Part of a small language model's weights.
Size: 12 layers, width 256, 8 heads of 32 (4 for keys and values), MLP 1024 SwiGLU, vocabulary 512, 12.1M parameters.
Architecture: RMSNorm before each block, rotary positions, no biases in attention or MLP, untied embeddings, normalized queries and keys, attention and MLP in parallel.
MLP neurons of a small language model. Each row is named by its layer, matrix (gate and up: input weights) and neuron, and shows model dimensions 80-207. Each number is 200 + 30 x the weight over its row's rms, rounded and kept within 0 to 999. A neuron's up and down rows have the sign that makes its largest values positive.
After each neuron's rows, "fires in" lists the words (lower case) most often at its 100 highest values on Wikipedia text that the model never trained on.

L3.gate112,203,209,215,194,210,133,177,176,216,219,215,206,195,222,184,179,185,188,173,223,217,208,260,174,211,216,180,208,165,208,267,248,166,235,230,174,203,169,201,188,213,226,251,202,198,190,253,157,207,167,186,199,164,186,172,226,147,166,192,186,235,198,202,169,171,254,214,156,132,202,200,203,249,203,151,227,206,142,207,196,197,226,152,221,198,155,172,190,207,164,227,233,232,245,228,154,138,158,215,222,198,181,249,180,202,238,256,198,164,203,163,238,190,158,124,169,158,205,175,226,189,158,219,204,170,206,220,235
L3.up112,214,193,146,255,207,224,174,243,206,217,200,186,180,196,229,199,252,152,184,187,148,201,214,239,154,248,196,182,188,200,215,205,178,211,185,152,198,211,207,180,220,187,193,164,190,185,206,196,238,218,199,199,188,239,161,108,193,214,205,182,213,216,234,203,214,163,184,212,205,215,132,220,212,225,220,193,219,208,176,209,187,171,127,224,126,200,181,200,208,258,220,204,169,191,207,251,202,274,173,193,201,178,225,206,199,182,257,203,215,182,203,224,237,172,203,175,187,241,193,224,167,232,203,206,225,253,169,174
fires in: "and", "or"

L4.gate889,190,154,187,240,203,176,244,181,183,190,144,227,183,253,249,138,163,222,155,277,229,239,245,123,258,192,182,236,184,180,190,208,217,211,196,190,227,220,219,167,217,188,198,227,192,229,244,223,129,247,159,168,174,240,214,187,210,193,183,226,154,180,197,183,200,215,228,182,246,249,223,208,208,202,169,163,245,211,169,228,236,191,195,153,179,230,202,158,231,179,191,238,137,204,196,186,199,210,217,248,215,176,199,209,181,207,163,235,190,192,179,231,186,164,227,238,248,216,169,176,211,175,186,187,148,170,226,172
L4.up889,162,185,232,179,185,202,197,172,220,225,198,240,273,171,200,231,223,175,245,180,196,205,215,199,208,244,108,201,188,224,161,189,280,209,204,120,234,177,161,205,197,195,181,234,188,233,197,245,166,228,183,183,210,239,223,176,185,267,262,189,154,210,254,210,210,215,201,225,198,179,212,252,190,190,198,215,249,193,256,191,163,194,227,193,240,169,182,244,140,135,240,195,202,210,221,214,231,212,168,195,237,163,186,185,200,207,173,223,179,217,224,190,183,176,191,143,246,174,223,153,205,202,187,183,185,189,191,283
fires in: "film", "child", "building"

L5.gate94,165,197,192,170,147,198,175,227,217,200,219,227,197,199,141,186,239,184,201,228,240,208,230,175,228,142,222,163,174,164,142,161,244,166,233,168,186,206,212,222,170,161,156,168,176,151,167,203,187,183,144,185,192,170,214,192,180,147,209,189,200,170,180,186,209,186,223,160,214,191,287,211,197,227,167,212,209,238,213,198,201,148,174,280,159,237,200,191,163,227,200,230,156,217,185,194,224,211,201,233,180,193,215,188,202,194,237,201,178,205,131,237,219,228,221,195,188,212,153,140,211,217,137,224,149,173,147,208
L5.up94,160,188,221,137,235,246,181,219,235,190,248,162,178,206,179,245,236,205,208,193,166,237,251,148,192,186,227,177,191,195,202,243,222,175,245,192,224,209,167,176,208,142,198,200,199,174,185,178,141,183,209,192,206,189,206,192,237,175,248,222,164,213,188,259,175,200,210,119,225,140,162,211,235,188,267,182,234,186,221,164,235,184,159,219,193,198,183,180,178,247,198,192,167,253,232,181,231,161,239,182,168,221,181,161,213,173,213,184,203,177,204,236,185,204,186,159,143,176,167,173,174,168,195,229,236,187,144,177
fires in: "born", "reported", "not", "report", "northern", "reports"

L5.gate465,197,209,197,212,189,182,200,219,225,186,185,240,197,207,201,201,270,186,214,217,202,270,189,221,228,185,183,156,240,191,189,206,242,211,291,175,227,233,232,177,213,203,182,270,172,201,207,183,220,229,203,126,210,215,188,229,230,214,213,195,243,158,184,223,156,245,227,156,204,236,210,202,163,202,180,255,171,256,168,234,185,216,199,209,216,184,201,188,211,154,259,214,177,227,142,285,172,178,217,195,223,156,229,189,184,145,189,205,252,204,157,198,229,219,264,222,211,223,251,153,231,216,183,164,162,221,184,177
L5.up465,133,212,193,230,199,213,218,203,179,239,203,183,166,176,249,232,212,212,194,193,221,268,213,273,246,211,242,154,207,205,217,179,205,170,257,210,192,228,189,230,267,181,190,221,213,165,215,182,223,194,171,192,210,181,202,199,196,203,198,165,172,193,230,198,167,203,216,164,210,161,176,162,215,155,212,205,276,249,227,160,240,213,208,265,258,181,183,188,181,240,244,188,198,253,169,184,180,196,214,181,174,163,143,237,237,153,208,192,188,198,184,242,186,156,202,240,168,199,161,191,167,202,166,241,171,215,216,221
fires in: "and", "later", "against", "already", "or", "again"

L3.gate120,138,174,208,236,176,197,262,255,213,164,206,240,147,226,278,207,229,246,249,186,179,258,194,213,142,214,277,202,167,237,203,211,211,193,202,201,220,266,200,211,189,174,202,205,202,193,221,146,147,177,216,198,180,187,210,165,197,186,203,194,226,133,236,224,183,230,224,213,206,171,161,147,212,140,205,231,173,182,181,202,179,178,222,142,126,215,213,157,172,164,148,237,175,201,251,207,225,187,213,203,179,201,196,200,175,201,229,229,231,147,206,182,227,213,238,259,213,231,202,163,213,177,179,145,173,183,201,186
L3.up120,210,218,158,293,163,170,211,203,243,192,230,212,186,162,199,168,192,234,137,218,202,226,194,253,192,200,222,153,239,198,191,209,220,198,171,212,212,165,237,205,181,227,252,239,196,261,160,148,259,183,170,227,175,211,184,188,230,161,205,199,180,248,233,180,186,207,229,171,196,191,238,160,176,201,197,190,203,219,189,225,240,210,204,203,201,236,246,184,253,175,128,206,228,225,197,182,242,256,221,207,209,201,204,200,191,216,203,177,212,181,185,235,205,221,214,230,223,230,200,168,208,170,178,221,204,161,232,205
fires in: "had", "and", "council"

L7.gate873,189,133,208,190,164,218,247,213,184,220,200,238,142,228,227,222,170,210,164,161,163,238,213,215,204,239,220,198,193,215,197,233,230,190,216,178,204,197,220,189,263,192,222,261,186,188,190,229,206,132,189,211,203,200,225,211,211,219,248,222,239,227,211,195,152,258,255,242,185,246,223,191,189,223,200,216,223,215,191,200,198,210,200,176,227,213,161,181,207,169,230,159,194,250,111,174,204,204,206,221,217,179,222,224,168,226,206,234,210,139,183,201,215,220,241,185,154,220,285,204,193,217,204,197,196,203,195,226
L7.up873,144,220,220,188,193,196,213,230,166,253,184,215,202,179,220,194,228,220,227,197,221,210,171,230,174,181,194,208,235,176,210,175,223,206,171,215,248,233,118,182,194,177,212,198,194,212,176,203,243,217,220,266,202,170,222,192,248,199,158,202,184,203,136,195,187,197,222,204,213,198,182,205,236,161,188,176,211,207,188,167,236,218,213,158,149,154,237,192,229,137,245,219,173,213,191,241,217,203,217,248,233,198,227,190,161,206,173,210,164,216,218,216,271,198,240,172,214,182,114,226,208,241,146,216,253,182,191,208
fires in: "and"

L4.gate305,181,149,197,211,216,169,182,247,170,209,192,186,188,226,188,193,254,199,185,204,169,234,220,264,213,153,207,219,212,227,200,168,165,271,228,126,200,278,143,231,236,222,232,224,262,147,207,145,204,189,215,155,171,189,214,237,188,214,174,238,197,171,203,195,209,175,201,246,208,187,173,237,198,206,211,170,131,173,198,206,232,201,240,231,206,211,221,231,183,157,221,165,165,227,184,187,203,176,233,186,267,240,195,228,142,253,227,223,205,217,165,216,173,194,177,216,223,244,234,172,190,220,153,239,215,158,174,231
L4.up305,123,247,194,164,191,144,217,216,204,181,176,210,259,205,149,192,207,160,192,158,175,205,157,210,176,210,216,161,218,230,257,191,212,208,192,117,180,196,173,198,194,169,189,167,218,224,201,177,209,160,192,216,193,183,242,222,228,191,229,211,174,197,215,192,168,240,185,198,182,220,163,226,234,160,237,182,154,207,196,177,159,208,223,220,250,222,251,168,237,179,157,218,222,198,235,147,203,160,222,246,243,217,181,189,167,220,233,197,182,174,239,218,225,194,210,206,222,169,172,240,220,261,178,227,189,181,191,245
fires in: "national", "city", "nationality", "community", "state"

L7.gate788,149,193,188,174,222,252,182,204,182,169,200,240,170,197,203,214,261,150,193,200,239,197,195,230,262,220,208,210,157,160,224,205,229,273,276,271,256,201,199,194,252,155,131,217,208,225,139,229,187,251,219,181,181,167,190,185,173,233,172,183,178,206,193,251,241,190,174,193,196,232,173,158,204,184,246,254,191,230,204,161,260,167,231,206,187,195,200,188,205,182,244,238,170,197,188,203,174,207,196,139,209,170,238,188,214,208,234,185,234,175,196,209,205,181,209,183,153,224,230,175,188,193,213,159,227,233,193,209
L7.up788,219,171,180,201,231,232,188,199,184,219,226,233,161,260,258,198,190,164,226,206,191,177,203,195,222,201,198,196,202,224,221,157,226,174,194,182,229,198,235,227,231,215,196,164,181,143,195,205,183,244,183,207,167,180,175,204,213,218,182,267,223,250,199,201,197,227,187,227,171,217,213,211,204,219,214,203,203,167,188,227,201,158,235,194,206,221,217,201,195,175,178,145,199,308,200,191,226,236,225,193,224,206,217,214,218,180,161,191,235,238,249,186,202,180,177,248,226,137,228,162,217,164,184,214,238,143,164,223
fires in: "of", "by", "without", "about", "following"

L5.gate983,122,225,255,151,202,197,193,195,207,185,197,181,178,199,195,198,232,218,205,232,253,175,223,241,247,200,226,204,192,232,205,220,240,214,256,220,151,184,247,194,193,181,220,235,212,237,186,199,229,224,170,149,206,198,196,185,151,250,219,181,282,169,255,215,135,203,176,151,186,238,166,200,217,175,188,230,170,197,239,221,223,217,161,165,219,221,243,142,167,169,206,239,195,230,180,150,170,191,218,223,239,209,205,246,233,229,282,221,274,178,167,242,197,187,203,234,169,228,186,178,173,204,176,241,190,175,151,182
L5.up983,185,177,214,188,151,245,182,202,193,219,179,194,184,181,187,269,194,156,237,187,224,232,233,146,207,201,167,170,182,204,252,228,174,166,230,153,165,189,218,194,234,245,232,191,283,177,200,231,242,193,240,216,254,229,157,212,199,184,264,178,210,188,175,205,202,173,199,215,189,223,204,191,182,164,173,173,231,183,233,215,112,198,195,211,222,218,178,185,208,181,212,248,235,249,192,212,157,273,208,176,224,235,158,187,237,234,180,148,177,195,212,199,161,200,199,240,177,224,134,209,153,227,167,232,221,204,235,246
fires in: "or", "original", "organized", "originally", "organization"

L3.gate201,145,187,156,211,238,186,174,212,222,190,234,273,168,241,243,200,203,194,187,254,181,198,213,260,164,197,217,250,211,207,225,211,228,193,213,230,217,210,215,218,212,190,178,176,210,185,174,156,238,218,136,144,175,186,241,168,190,201,198,210,238,211,238,205,186,217,176,199,190,218,183,210,216,183,223,250,149,233,160,250,205,185,217,179,214,159,261,213,129,224,222,182,226,194,187,197,188,206,270,187,209,162,175,227,195,227,186,135,195,186,234,186,192,231,222,189,166,202,167,186,235,179,176,169,231,162,197,166
L3.up201,176,197,243,190,217,305,225,227,164,230,218,194,219,212,220,202,207,210,219,215,153,225,191,278,152,224,174,190,221,159,179,170,200,157,212,169,210,229,210,184,233,236,220,144,173,176,202,147,146,187,207,207,224,209,198,195,170,157,161,217,206,187,241,151,224,204,266,190,184,164,263,213,189,176,162,179,216,229,236,237,221,175,188,208,203,244,188,175,193,168,208,187,212,229,138,203,251,256,238,243,151,197,201,252,228,218,237,227,224,218,117,257,211,214,173,244,246,233,237,232,178,213,142,169,135,175,159,211
fires in: "had", "has", "following", "having"

L5.gate639,208,163,212,233,185,220,191,198,174,169,183,215,160,254,240,194,200,195,192,205,222,206,212,211,247,208,202,207,183,241,155,187,218,179,176,230,209,180,187,235,223,194,190,216,222,223,217,194,190,161,205,166,198,198,237,213,110,249,243,235,199,203,224,162,151,227,197,228,180,252,255,182,237,207,192,222,188,236,200,221,198,160,169,271,220,248,205,200,150,137,201,181,218,203,182,239,155,215,231,203,240,201,182,255,175,196,161,243,180,261,177,177,221,181,168,204,196,196,206,169,178,171,198,182,254,189,162,156
L5.up639,164,212,209,196,202,208,199,232,186,192,172,256,200,193,197,223,202,227,232,133,174,215,197,240,202,168,187,173,237,254,175,170,209,222,230,194,225,216,198,171,253,180,198,203,230,200,180,189,198,210,277,185,178,185,148,219,158,192,231,201,187,232,193,196,210,190,161,221,261,196,196,225,207,209,193,194,187,225,202,180,225,196,161,239,214,201,213,200,237,245,200,153,235,200,208,226,172,201,218,171,264,208,167,239,205,243,195,111,201,237,225,157,212,227,176,210,209,252,183,154,209,228,166,271,222,227,213,240
fires in: "been", "also"

L5.gate123,180,220,234,205,205,211,193,230,161,207,199,197,225,220,208,207,257,223,228,230,247,230,197,208,209,175,198,218,246,216,199,177,244,183,227,187,226,208,196,268,213,198,222,234,176,160,222,211,222,163,177,173,235,220,209,228,208,257,223,248,266,139,206,199,209,239,213,181,275,177,166,156,214,203,127,239,210,288,210,186,217,206,220,235,215,261,218,131,207,158,204,214,163,236,207,263,157,227,262,221,222,250,129,186,192,249,188,240,245,189,183,171,194,210,229,243,231,200,273,186,233,174,176,154,157,231,138,136
L5.up123,179,206,175,164,244,176,160,169,198,204,199,194,216,229,193,203,226,126,203,171,195,115,153,194,225,247,245,220,192,195,185,133,270,225,191,201,226,200,226,198,255,182,224,242,188,199,220,182,181,155,214,210,203,178,212,201,198,245,235,226,241,171,183,188,199,238,181,180,206,191,172,170,209,263,204,241,195,187,227,185,200,217,190,231,185,204,216,200,222,149,189,131,188,167,228,228,154,193,232,222,248,233,142,198,210,200,251,209,266,195,164,205,178,217,196,181,158,201,201,240,211,190,185,156,156,240,175,195
fires in: "this", "more", "these", "one", "that", "find"

L7.gate94,205,200,209,151,207,211,220,225,232,214,195,210,233,181,156,233,187,211,241,215,200,199,215,204,141,197,168,145,184,199,193,211,264,173,176,133,204,258,164,207,256,195,157,241,193,187,224,210,244,205,172,182,154,190,211,179,234,209,221,193,173,179,180,201,228,217,200,168,187,223,161,214,199,166,234,304,203,232,244,159,171,224,195,210,127,207,185,169,184,106,223,214,194,174,211,182,183,170,226,214,233,202,190,193,230,221,200,251,211,139,215,207,215,245,236,180,227,193,189,200,259,233,157,199,240,223,182,218
L7.up94,215,180,227,224,196,205,212,149,136,183,205,270,199,221,211,237,195,192,174,205,185,234,199,149,205,193,208,263,194,209,204,220,193,174,211,181,231,215,236,145,183,196,226,193,230,187,239,190,187,219,179,225,174,195,144,169,192,186,190,185,228,204,243,160,189,216,235,251,211,182,211,179,207,213,173,190,239,173,160,246,183,143,249,226,161,227,176,220,173,173,183,164,198,207,174,218,263,213,218,175,226,215,204,216,183,201,200,210,151,174,176,286,278,201,197,189,138,252,167,167,225,242,231,239,242,190,189,212
fires in: "and", "or", "based"

L8.gate390,164,215,186,282,219,141,168,215,168,197,176,232,232,253,234,173,241,208,165,257,184,197,239,180,153,142,167,249,185,194,189,151,213,199,160,165,203,213,217,250,136,249,183,245,189,246,257,171,232,239,197,182,185,198,190,196,222,215,174,217,237,188,225,254,154,208,172,190,242,234,174,202,196,208,198,205,195,177,215,215,179,181,187,220,228,195,204,176,127,202,176,203,180,229,213,184,227,193,198,189,197,196,174,195,228,152,232,201,244,199,170,240,213,200,192,185,175,194,201,174,196,178,186,181,206,173,195,178
L8.up390,238,238,156,202,172,183,219,159,127,227,195,197,199,232,216,140,197,214,190,200,177,219,252,195,147,176,140,154,200,250,194,252,229,170,226,210,183,198,180,212,157,244,168,208,218,240,244,227,202,213,161,169,217,211,192,249,220,163,210,163,178,218,196,151,172,228,190,176,211,185,158,169,163,161,187,218,190,212,241,156,148,213,183,266,246,212,183,235,163,226,153,171,235,242,209,195,261,158,211,238,138,148,194,216,199,139,150,196,180,167,278,169,233,220,227,147,213,215,250,160,203,152,152,220,205,228,236,191
fires in: "film", "album", "isbn", "debut", "almost", "library"

L7.gate684,201,218,204,199,277,231,245,184,209,134,253,189,220,213,182,209,177,162,185,210,168,228,240,184,192,176,154,176,213,201,222,178,245,216,210,257,207,215,206,166,199,212,193,222,124,130,222,187,253,170,202,185,134,111,183,192,213,234,186,192,195,190,244,249,190,246,168,172,158,234,189,185,158,239,215,197,164,169,242,159,237,166,190,173,288,263,180,208,243,235,196,193,185,192,151,172,172,191,202,203,237,237,200,184,209,241,266,163,218,171,193,222,210,229,150,176,210,241,238,199,179,217,214,189,230,228,226,217
L7.up684,147,169,204,205,194,263,147,166,151,186,163,185,186,190,196,206,265,226,231,157,198,186,161,208,181,284,203,204,217,200,158,188,131,180,194,177,196,163,193,162,194,196,168,217,181,164,218,132,216,226,210,185,217,196,151,233,242,203,234,164,198,232,184,167,213,224,216,209,158,189,213,168,190,198,202,192,223,217,227,262,256,200,191,227,202,206,238,162,162,212,218,141,218,181,245,193,197,195,181,233,181,243,179,181,234,182,230,213,236,199,245,197,261,240,236,229,187,193,206,186,158,194,170,151,188,185,182,190
fires in: "in", "by", "with", "includes", "despite"

L3.gate561,159,196,113,168,223,227,164,222,195,168,227,200,161,160,196,172,236,201,176,223,189,303,195,277,203,150,206,225,252,212,180,159,204,187,193,168,179,196,233,158,197,235,179,246,228,153,140,272,191,224,170,189,240,187,180,140,184,176,121,209,202,140,189,228,175,197,199,179,194,252,235,231,217,194,185,157,206,195,187,185,248,161,167,244,250,165,193,177,205,189,189,169,197,204,164,215,201,254,203,171,209,169,172,237,196,203,211,199,184,251,248,184,201,189,182,184,214,203,215,215,197,207,138,224,161,214,197,208
L3.up561,153,162,217,168,254,209,198,207,161,229,179,236,227,213,196,203,208,191,155,265,140,201,173,183,190,217,242,190,200,192,186,215,162,214,233,199,211,210,156,232,196,164,200,159,192,207,201,204,236,152,206,256,204,217,250,244,197,219,242,192,190,204,190,186,221,202,180,200,166,155,194,164,184,132,205,183,202,230,135,235,152,217,222,143,185,203,220,224,189,213,224,239,160,239,207,240,225,213,211,215,187,180,123,175,166,172,152,206,249,174,149,270,206,230,155,239,170,217,130,237,209,220,167,116,183,179,200,134
fires in: "have", "has", "had", "century"

L3.gate1005,143,211,197,236,185,184,205,191,183,219,226,192,220,193,199,178,239,203,127,208,224,139,233,201,181,129,160,184,208,177,226,197,196,170,250,155,217,246,145,212,234,194,184,194,173,200,128,159,228,146,197,195,189,198,201,168,208,191,255,164,228,233,164,197,249,207,212,178,204,170,209,195,149,214,148,179,192,220,162,188,175,182,128,207,186,223,263,185,211,228,269,226,191,257,207,204,152,207,193,220,194,225,199,151,153,242,192,188,221,206,180,221,185,202,156,232,199,199,171,203,228,230,163,172,223,183,177,193
L3.up1005,259,259,223,212,193,138,215,139,224,184,217,186,199,193,211,183,200,224,183,166,199,185,206,220,170,197,235,134,193,209,253,239,150,170,183,179,198,218,196,187,246,165,252,208,192,224,189,194,205,247,259,217,205,215,109,223,224,201,232,148,216,229,174,173,199,189,216,170,194,214,220,172,240,144,176,229,185,195,217,216,177,206,161,210,152,225,211,167,229,247,163,190,200,207,232,200,163,124,209,217,169,261,227,188,179,184,167,191,200,247,189,128,223,204,211,210,264,205,197,192,187,172,213,155,265,212,236,206
fires in: "0", "played", "player"

L5.gate389,144,220,134,185,196,135,195,206,187,190,197,196,220,160,209,187,179,180,153,227,229,227,198,205,182,219,207,189,204,225,249,203,227,196,261,185,205,236,205,178,190,200,177,255,199,211,223,253,217,200,152,151,192,155,225,250,146,229,184,208,201,244,199,232,205,234,149,212,179,174,208,168,192,175,182,159,218,158,209,233,226,199,198,197,208,256,200,179,186,204,167,196,219,225,207,158,187,179,283,228,207,213,196,171,213,214,189,185,181,181,193,225,255,192,174,237,142,162,165,233,216,177,186,189,156,199,216,195
L5.up389,262,187,208,241,189,276,163,145,210,209,184,175,176,251,188,226,186,201,254,237,169,208,191,173,221,259,232,212,213,208,167,224,145,219,204,179,235,201,195,220,164,247,199,214,184,244,153,207,215,158,190,185,202,203,209,196,129,219,219,217,162,232,213,249,219,238,177,205,225,176,192,178,214,226,231,202,255,171,175,195,213,175,181,213,163,221,232,194,206,171,180,202,223,274,213,258,198,249,216,177,206,221,183,165,162,169,215,170,176,263,245,224,179,199,230,197,112,192,245,184,161,183,199,214,259,171,208,189
fires in: "and", "from", "than", "genus"

L4.gate785,205,214,219,195,206,201,191,252,205,177,193,212,148,191,258,181,262,196,248,218,245,198,204,233,249,196,199,203,236,186,176,172,187,173,246,168,232,225,214,204,164,195,185,240,217,138,199,168,253,248,191,184,220,234,171,198,185,220,143,196,263,160,229,196,199,221,174,211,249,222,244,199,193,205,188,196,184,221,195,197,199,180,205,269,185,158,194,188,173,150,171,164,148,195,204,231,228,235,183,195,186,204,169,242,215,240,211,204,213,165,266,232,186,235,160,214,196,193,243,162,233,223,157,163,197,202,197,228
L4.up785,171,247,202,146,248,142,198,206,217,185,235,186,186,183,176,210,175,159,216,260,215,225,198,242,182,231,163,144,199,186,166,167,202,196,191,179,209,222,209,193,248,200,202,208,238,214,180,173,195,192,202,236,247,189,167,199,183,266,171,201,214,163,174,231,192,183,207,194,181,201,249,260,231,148,144,153,197,126,228,195,201,206,206,265,196,211,204,189,216,177,192,170,220,232,157,194,172,249,241,220,192,230,200,178,208,231,199,188,159,199,206,244,218,167,195,237,201,205,171,197,231,236,136,191,300,216,234,155
fires in: "and", "this", "national"

L7.gate59,164,181,162,220,201,208,133,224,139,152,178,230,177,205,233,206,227,235,232,174,217,202,226,210,140,194,193,255,194,229,178,226,211,196,248,222,237,201,206,230,206,230,149,197,243,207,195,219,219,185,236,218,176,190,211,212,199,244,206,174,161,137,207,234,180,222,188,226,182,165,175,187,216,188,225,241,257,194,168,198,213,144,171,242,204,229,210,218,148,160,239,174,217,205,207,210,166,210,245,164,186,190,168,255,176,190,246,254,211,167,179,214,208,229,207,195,159,208,208,201,218,205,199,212,228,198,175,171
L7.up59,198,149,217,176,177,228,167,151,193,229,215,196,204,165,205,185,177,232,190,186,227,223,197,198,163,218,167,193,205,154,198,248,238,173,246,223,244,195,219,188,206,154,210,210,190,254,209,206,231,257,218,230,219,183,204,187,195,266,214,219,221,198,190,194,195,215,140,177,262,158,232,182,179,151,201,175,194,182,158,268,121,193,223,209,163,231,208,219,224,213,224,223,199,194,202,152,195,229,216,236,187,155,143,187,173,183,198,184,188,247,226,239,164,168,248,224,233,220,186,186,238,214,235,282,141,209,217,216
fires in: "been", "also", "because", "especially", "and"

L3.gate268,206,201,236,207,214,135,252,181,185,161,211,227,209,300,235,152,183,222,118,212,211,99,243,207,169,133,185,207,190,212,223,196,200,202,210,208,203,231,177,172,215,136,219,188,180,225,195,188,250,151,237,175,146,175,218,186,194,151,214,210,223,225,185,222,198,188,204,177,203,159,209,149,153,168,178,228,202,252,158,219,208,203,203,224,179,227,202,177,164,188,184,226,196,163,225,207,168,154,176,199,161,183,220,111,195,201,188,196,214,199,221,238,195,191,192,250,213,175,200,220,208,220,171,176,180,165,159,217
L3.up268,306,213,191,212,227,259,203,149,207,167,192,185,174,253,202,192,215,209,207,241,187,218,168,199,196,228,211,186,190,165,247,182,251,229,167,251,195,200,130,182,232,227,222,189,217,241,225,209,230,184,245,190,147,224,181,210,228,168,215,229,208,220,193,216,219,176,186,230,228,263,202,171,188,193,185,201,194,180,207,212,242,208,201,209,88,236,218,221,282,238,200,198,198,150,228,166,174,162,191,178,212,203,202,182,171,150,202,204,204,178,220,194,244,215,227,246,207,179,168,186,189,182,264,195,217,208,186,249
fires in: "0", "5", "9", "19", "102"

L4.gate767,200,186,179,265,197,142,231,214,175,198,186,171,188,192,153,198,205,262,217,235,205,160,195,191,212,188,187,225,180,245,120,201,236,253,185,148,266,217,223,210,225,160,182,214,232,204,212,202,158,190,196,166,179,186,168,232,201,223,207,271,185,191,194,238,185,206,229,205,219,223,197,234,176,241,169,227,187,269,180,200,208,143,193,156,145,215,146,169,192,206,169,177,196,257,157,282,148,182,288,246,194,265,189,182,196,204,185,234,246,187,247,144,245,208,213,201,194,167,186,191,227,175,206,219,191,193,174,160
L4.up767,197,167,151,213,168,232,194,161,262,214,198,216,200,192,271,234,208,175,183,250,199,229,124,199,245,218,169,146,195,220,147,183,208,193,187,169,237,184,213,160,209,236,201,233,183,249,225,198,137,195,231,178,239,195,163,173,200,167,261,232,138,174,197,153,175,218,229,194,195,229,158,223,214,191,204,207,227,186,242,177,179,181,229,194,187,179,201,171,222,169,184,136,179,233,228,250,157,177,247,157,171,212,200,206,222,142,201,206,220,218,243,151,223,218,213,184,219,206,164,243,229,211,163,218,233,238,174,166
fires in: "film", "tennessee", "building", "review", "children"

L5.gate300,169,216,195,231,232,200,214,242,275,177,237,204,202,257,268,147,193,181,176,204,217,206,177,203,238,164,175,209,191,140,175,233,220,207,201,235,173,173,169,193,192,262,190,186,188,208,191,183,186,181,171,168,183,186,151,231,218,200,148,134,201,243,218,193,244,168,164,183,171,181,215,211,199,208,176,170,221,212,158,176,222,199,175,194,195,229,254,180,207,162,189,207,172,225,237,167,154,234,150,223,217,204,197,185,240,203,259,185,189,195,195,172,220,231,244,208,213,223,233,169,208,204,189,181,188,169,205,236
L5.up300,209,209,231,214,183,225,186,212,198,150,207,180,212,183,238,226,199,226,180,262,197,185,181,200,169,158,240,258,235,206,129,254,233,215,202,254,220,222,247,196,237,251,270,160,158,199,208,174,156,224,195,231,235,147,180,223,150,206,223,251,232,218,172,182,243,177,242,231,221,224,236,175,210,225,209,194,235,248,155,188,218,206,237,210,190,176,192,174,221,225,224,226,166,241,197,194,240,210,237,236,171,250,168,190,201,194,226,193,264,209,243,243,219,262,236,204,194,218,248,242,224,183,207,190,192,247,166,180
fires in: "by", "because", "with", "during", "throughout", "hamburg"

L4.gate195,195,222,192,191,211,202,187,198,180,173,206,235,199,231,229,210,218,144,207,276,211,178,211,197,233,208,192,234,177,155,206,188,197,247,222,169,180,190,154,227,211,188,166,207,270,198,227,223,203,155,227,194,218,164,170,226,244,229,257,159,207,195,161,224,251,193,193,223,121,206,241,222,181,215,167,246,232,149,175,199,233,162,184,204,173,243,193,217,170,226,261,217,162,202,196,218,138,233,219,180,165,216,162,214,190,200,206,200,185,191,154,242,183,186,215,188,176,219,190,111,195,186,180,193,190,250,175,193
L4.up195,213,165,210,153,211,202,263,195,154,202,157,188,205,251,229,190,222,176,162,174,181,216,160,239,246,247,188,215,210,183,219,184,206,191,220,195,192,197,197,254,173,186,239,144,185,185,214,218,239,183,224,209,190,212,187,188,235,219,217,219,229,184,208,219,146,186,182,207,168,279,222,160,210,166,168,179,213,195,213,184,174,211,186,273,172,212,193,185,231,163,209,150,222,145,185,212,236,162,189,252,212,193,181,221,211,222,161,207,158,228,269,184,210,173,236,241,136,260,210,189,214,216,215,220,186,220,173,268
fires in: "located", "million", "built", "late", "large"

L5.gate472,149,169,173,224,211,214,197,206,208,203,211,207,171,217,265,200,174,168,250,267,209,222,165,194,190,219,242,211,148,201,213,164,216,262,188,185,201,180,214,215,157,190,209,257,224,196,201,173,258,205,174,224,229,189,160,224,180,253,203,233,129,240,229,187,196,167,198,169,200,173,265,187,213,190,209,172,168,210,253,183,188,165,235,204,159,212,200,209,207,212,153,189,168,194,244,230,132,182,204,246,232,250,148,171,219,183,211,209,239,169,141,188,212,212,261,229,193,230,206,162,195,162,180,182,172,181,213,185
L5.up472,206,181,142,192,252,147,233,172,210,155,219,164,221,247,210,201,221,215,193,238,227,223,184,220,188,243,183,232,173,204,214,152,243,188,217,153,206,246,204,161,220,231,150,187,248,142,162,173,166,141,212,163,172,223,216,213,192,225,257,221,179,176,243,213,163,218,169,219,170,167,281,209,198,182,201,285,206,222,198,205,249,226,227,170,191,181,198,195,190,198,210,216,186,206,127,182,209,203,160,252,175,196,248,159,156,194,216,187,179,195,187,213,229,230,214,242,182,215,228,236,181,259,175,201,225,158,191,192
fires in: "s", "january", "february", "chapter", "subsequently", "night"